MLP neurons of a small language model. Each row is named by its layer, matrix (gate and up: input weights) and neuron, and shows model dimensions 48-143. Each number is 128 + 24 x the weight over its row's rms, rounded and kept within 0 to 255. Numbers have three digits each. A neuron's up and down rows have the sign that makes its largest values positive.
A block is one neuron, or neurons of one layer that tend to fire together. After each block is what it responds to, as a language model described it from the Wikipedia text at the highest values.

L6.gate241:148100165153131080111083132226127144061173192129155086143153122145132178110133136136103140132116156145124107154131095113092133117123112104108129148119131091104155117099069139126126119105123137138101149140091119144140109137105125119137122157122146143160126124111125122147101110108105136143
L6.up241:121132129124103109125146135131099118122121123118174126143131128122107118163148178110183066096135156138129106115162067119125125115132129148107198116125122127129134134144148147163133131104131121144152144150119137103121171138125142130112115107151135115130092126089083122103112119136134141095
Responds to: Temporal phrase words. Word pieces and function words inside time or sequence phrases, like late in "late 2015", same in "at the same time", later, since.

L3.gate102:150115128124148093128156083121150146099126147141109136127121128103130113104140069148141096081121130131158125117163079089092149159093100133155129108158142136131121098144113135132125122149126154157112092162157140086162085162158139147101154158115128129125128156136123156130140160070153108135
L3.up102:135130137139136124089149086152144143137152153099111127102132127093150124107104099114139168088130172141169109116163118124062130129104159117138098151142153127110094107150092118117164142143101123162110121149177137126143084151101085120113131141141116111110118146167177155149112092128117146175
L3.gate177:090118104114140148099131095151139168088108153120125168141151119096148153153146110119136112125172114135092113129110087107110142122118144124151123117129114139139079069110164101133135126124137155192143142170125108101143119096133091134154117132111158073123149088111168138120163140117108145116
L3.up177:107110092100177116093147114076106121096109130111119165145177148112130149154159116115156140101164100120148113104147114127113136088176127119182138118154153103109099116115098091168141150109136154145127149148115130137137127103119137083174135148146126107116094130083126175116127089100087147126
L3.gate308:127119093113128129179102128147125173127160132181134113084114126135082135141124159107138078134144171122130155171165145119140103154085105136140106154141131098122158135110146100095121121104122094140114170083144125160124112104097143119112106105101095119113166126158095132131168142134142140167
L3.up308:116137179101129080108126127070123122107129153124102112148167155174125136117162131149173130116123107139149126164143181131106089119109150141134102155116099094130123165170109141101124187092089119121187109137106146107108097122106111114100143114156143150143121113134113133132100138115134138143
L3.gate322:115143129172120139083120143141091176116133144133135099092086127167111142124109100107162107135133135126074140105141147119106139132171150119163116133157124125139146130125153113159122114102138103161103110136131193146138147133112156126110102108110092090103154141123140094108139177152160090150
L3.up322:134140149137160129163078170162125143121125136148102138132113142114108127118089140134146111123116111107075144106153132106125126110107160101160153145175107142178138138137143164144131115133110110141118137130136118128116122104121094174147115147167115125139159077128125086090115123188126108118
L3.gate324:098100098124160139115115135132126126062125135154086111135095126129109146151157134147085079143184151119126140124183111136100143111159142127142112135153139104097114115129140124115155169132154104123109137125127169123142150121129095132117146136091152097129149132092121107103166139131134127109
L3.up324:138162112127160173074139136151118107143151170148127140126140094122091179136146092133113104083171202122120127102156093140072126153104151138105108125150142116149113124096129139147127157169109071134153135109120152104110125093088144147124094159131152101132133144109131132102180113115122117128
L3.gate328:130090172100157087109141117141139134107103157109139153124114111100111163119126146158136103111144189092109117145169106146089143111160127109167097132132102130083124124089101140145166138143133128165124145132129153079143103137121120139115122147121134104088117109099109139135103132148156182148
L3.up328:123107143126130126132138126171127131096119133117156109126149114138092131140108138132121101105165137071128085154130093112121130134164170142124119165108116090099110135104085146139140122166140128119114126133111137079117131156071121131138154168118125099104128115165097106182137127154142168138
L3.gate402:133143089122137107088147105108096127117112105124115133076129116102129196109147139136112131117130140160110077118132136124116123124133134165106091124140138110121091128136104132121132201118095123138133098162107137115132177119113131115159130150113083123170123166124112090096117113129133127101
L3.up402:132138151110165137181141154163075139110138124107137142096070093136100104113144112129111071104105168147135131094137134095126141145125137122144127130130139122110157167124132103108108093127148087137110100128104106157104128153109135128109123153157111141165139128117117136131139126168124163138
L3.gate403:157116087111181146107145134092150131102113130055121121115092100128108173124131109165176132068124159147102119125169153119107117114152139137136160119136116175125086130111115160132139110164135064151127150137097131113147132114155130180135104128083110125164095121119146147127099135141148119142
L3.up403:110136126084171120146142143139128111122131195083139134125089139107121154163114160129142136117124142148108128110162130110130153128120148114151078150174130132106115151085125096119135136145129107156117156151146128102170108121136114114094150167064139116128135166147152150106118113114145086099
Responds to: Commas after numbers. Commas right after digits, in dates (15 March 2022, January 20, 1990) and thousands (3,166), plus word-start pieces like P-ld, comp-any, cent-ury.

L3.gate0:128152075132145179125125163104128095141144126169175128112132115115172104152155098125130113130101167145131111148129098159195106147124121102148111116134162142089154154098104136126161125130123103115153094135135143090112131107134062105137118114129173121107174125130092105130142131107126126081
L3.up0:109152160104092152149137138148131193114145075128170122118101104130119155148142081155122103135088141129152161120142134098133092141096160105164152148146129131152143150116118117100161184082097116129152099115135137172131136062139117129121117096086099120112096115140120143154119090146157104173
L3.gate41:147148128107133143144162146169139163118106134078090144092129074158121127077137072131122133135088149134145104121181127176146139133105169137101124129117117123174138168135104108138102146142108151133078172129148121132094145114098084117148140120139120110093117134130141120148104105155155091114
L3.up41:150141158105156158101091171115158120148145124125119116104122102157105164136134113151163138136089133179142105140156147104163095134124103121138118116096098100139141160147159107093123159110147098122120156121114116131123134107150104088100121118121103124151161183158130095129140089120120161082
L3.gate95:149126119141165154125123133122112115129133153117136156175125113128117171104141120096141123071125119128097131113116150152101156138128157121128111132147100165138106130110150137127157101158098058108149184128124099094148118131097083134113124134098113088081164108155145156138112158164130085115
L3.up95:145072145148131156144179156131107135111133138074109163173130115147112101144152134164105135100145108131128132060127140117136170094145153158114148131100145134129117131120111136174151079132065117117122135135129102160157116128130120138197141150096149117119105157110106130134098142126130154129
L3.gate162:122114151141168100116124108085087160113104154107076167138081154124105133152116179170125114102114145131115133138125069125149123091122097135183119107103142115144135187151144099170128133137117130151137175107100146143136106117101107123179179135136139119158082102123141123139114089151109135099
L3.up162:146121133153172162094118116105114133121141145146096152138140126184100123112111102106159124135106139117114144141148112082112097165128154115116117134075128076137139149131143128146109108146149133121142120130081100126118172090153110102100117162145149114168131185140150130112105115119074118115
L3.gate196:110122138126094098090099126166119120113105124168177099122163141097104135111148146157117063121109150114122129144134114102115174165112099099159123140136129137096157134118128146112094093113098131164114117101098134125101127109182123155152114149140145106117112109158133112145099144124086165110
L3.up196:128142106114122140087140070104103123136121113122170146120147133113098136118153135133124098082073146135116166121122095149126145132107111060149117110129131155130129118142144152129129114107126151120119101116137170120126133117147156145140165155135123117076130127151153084129118164110162131117
L3.gate329:097088113122109148146120103174104161142121105157100162138144109116149136108111119144133095159093108185161132110134140116113117128120115115100077128168136113164137156138113078150109146124130109159144095154110119134108164130092111100153093182183119101101099097119167123120141108164158159080
L3.up329:121095078123035113151135122115111125132095085145137137130129136096110164114116104122110088155141099180127111123129140128113110159126126126089102126183119142154100131147157075147168147094134096145113118170200139157099139110102139139133122171155119083137134122131131126121153116171115121101
L3.gate332:108110147139129139112163174154134136122115152100149105115124111131116140037132081102128145121131083157137154100137151149113115125131155124129151128112136141099114138119127127161167083125101066087110109158139102106106116116170103140116086171137109092140134093088156144131131097086134137159
L3.up332:149152091161125121139180198127077118114154122103140135111102090111100127110137107115087105137127098136135095138129109144130099137122141133155127136141111103155112139135100131083093141122120155148093132111116103157146218168115130187163146147136103107130136133104123134160136134148100143119
L3.gate435:068088101139128202126154163144099172147097141066130158088129129085116123107152120110124097121113098137104125113095124089100137133110139124194135124144136166150130135110084108125155116145114090172132127120131148130137106119166093148155133146115147154150103119081131151134085104162135152134
L3.up435:120107086105150180152118149151120086141140132098161127110139136138116162165157116163103095133125140085103138112107099157127154128092173124106148131109117121155150136131099144114119143113135128117125129115161111087123107117120117126142135147096158112138159138117145181136089142136071131113
Responds to: Word-initial prefix pieces. Non-final pieces near the start of longer words, mainly Latinate prefixes like trans (t-rans-lated), de-, des-, sup- (debuted, desirable, supposedly), plus a preposition in before years.

L6.gate53:133110137104110080094115108118131117093117110135104131134105120114159118121143138167155092124126142184170136114143129135070137097149114085130114147111129138134086114137146118150101131132148125163110114078119101146123126164131187140149165168143120071141172116130133105119111107127139109157
L6.up53:129110110120149139150130150114096087153160146121173096118124151172072125160133202098134138117115140136092128120101137100068146136119123119086125135089162118115129137166095112124144141109160129065148134152153094134143090113123097160114092122123147123166135138143120110148124102165108075132
Responds to: Word-initial fragment starts. First sub-word piece of a word split into pieces, like de(aths), un(til), pro(fessor), c(overage), f(reelance), usually right after a modifier or verb.

L8.gate7:134153100153169092134123138155065102116160149120122128093094112162114148133115173096077109095126153154097075112147129173108110144150133128100164122104101116137149113146128133133121194120143110103117130142119091158151113122122122115083083111122123120128129116162103161130122132151159129179
L8.up7:134138132137139132124139117110128146148133107137112100143131101135104174117150161145144148122119139110100098106113160088115114106179103118123132106147155147128107056123104105165096161116109119110078138127150114097118132190086142121145129120120084107152177113182165117161093126135129111137
L8.gate139:133103085140100139117129122098112123128105140084123108126124116122185148130159124135117134132109132116136101152116136141100169140089135104110124094139101158110179149146104107128106121141137160126125099130134113115134085137147116144117089130159134176118107121175111120128160165153161110126
L8.up139:086090115152162120094152123143124079115116113123120145112135124109112158080155144101088123121130100101108147149113110095113107166158132110109115167102197102128130142131096080175164140173115123110093132146119150103123112142111167116105154105124136126135123121167147163169095134191144183136
L8.gate204:089136157156142138168137140096119129077114124101156164113096142150118144110152133161173148089083132162153126131101139145101135119094149127119131129120129113117146124129137094103115111129124137109143161113146089173135121112096140113111108178097144116113123113116123144154169147176153108127
L8.up204:125148118126125121117133131133107166125131184103111116095094143101106126124147135111117162138109136123114098094146115133142112095105110072141138151150102103098148139103104109093136117152101089108141158108154086120121122142157184115134126108167148141086140115134153144128079145162117087132
L8.gate325:127127129142114180138119117145116152112105141100115154120093150128131155125134135113101173156154110167120140088120129136116110116096145141096112124108143118088161086096112105096115152127118081150140164102157134158134111171126102112063131081111092141129169118176125145145089113135145163116
L8.up325:122186114091171157117102097137124157131097136140166116111137125126120140116114141125114107121118094123121089095120154166097113128112168124171200114168141142162173141122109115133118133136166099141108148133128142134108146092118157104120099132132180105154093179103096109089115132158119072129
L8.gate363:121161115107153127114140137144136094146136126132136098145116131152100152122153132109173136099121123127098110120122106126091169112124144157125123099106123151164084131126147096131127148143124074112144140131143076116152107131143120135147102135129128177137150059117140159128169144180119115137
L8.up363:084119127116147149120136140114134151098108149157177145123094159118139120136149099134169170104089123128124093160138108180134141106138176150141160144128159118126124118079118171126142165086102119106122129144137125114117116099144135133070118152162145159155154110100137145125132110124121118127
L8.gate395:108137121145123107104137153144124141117127165073111153114143122117126130103117099135145105110135141124123150095102186128132157146139111072101103130153192124170116130139124191075109109092140100121131159113092098143104087155113104136128098113135120120174177131129126129146141125142141126140
L8.up395:106147108124126132118113156156134118148094171111121111090095168114133144150131102107150124126076127123140145131159103128172141099118145107105099122132170112137169160104107149090101130103078116121141139117111116187105145139121133108098127109093168124110150121153103124115076168100135087119
L8.gate418:058102137108131134122141117167087100106131135104129140104104112126148150124132122144133142086127149166165137128145130122131095126135129121107100114121129159172149135095075123115116123136120055108144149092137153165081093149146186146125156129131146154119126116153135090156150166108127107111
L8.up418:055087102158126119174164138145110128119140169104150147149107148110091093136117166149112137093161093131128160096144146151116128111113186096109130116142117134128154136113112098126115114109132084129172106123101147127070105144108154145124126142146132150160119123098159119126140123099155139137
L8.gate423:136120154152128130149150110081126079107115143143109142132112175143093166142092154107145104116132168116125114103122129168114116153105143100129136095152102152134125123096103083159112137127124107127188156125152145138113126105121130099122108146158090184104150123153171142129135157150131158154
L8.up423:108143115168081129113078146129148127174112140135162121098129187152107138124129187119174100090121144080146139107091137175134136100182147141128146148120093136135122147118103123148150112092084129126097150116105100147110144108107110159137107134125123122121138123117181155160136090121154116134
Responds to: Word-initial fragment "de". Opening word pieces of split words, mostly "de" as in de|veloped, de|ath, de|feated, plus the name particle "de" (Rio de Janeiro).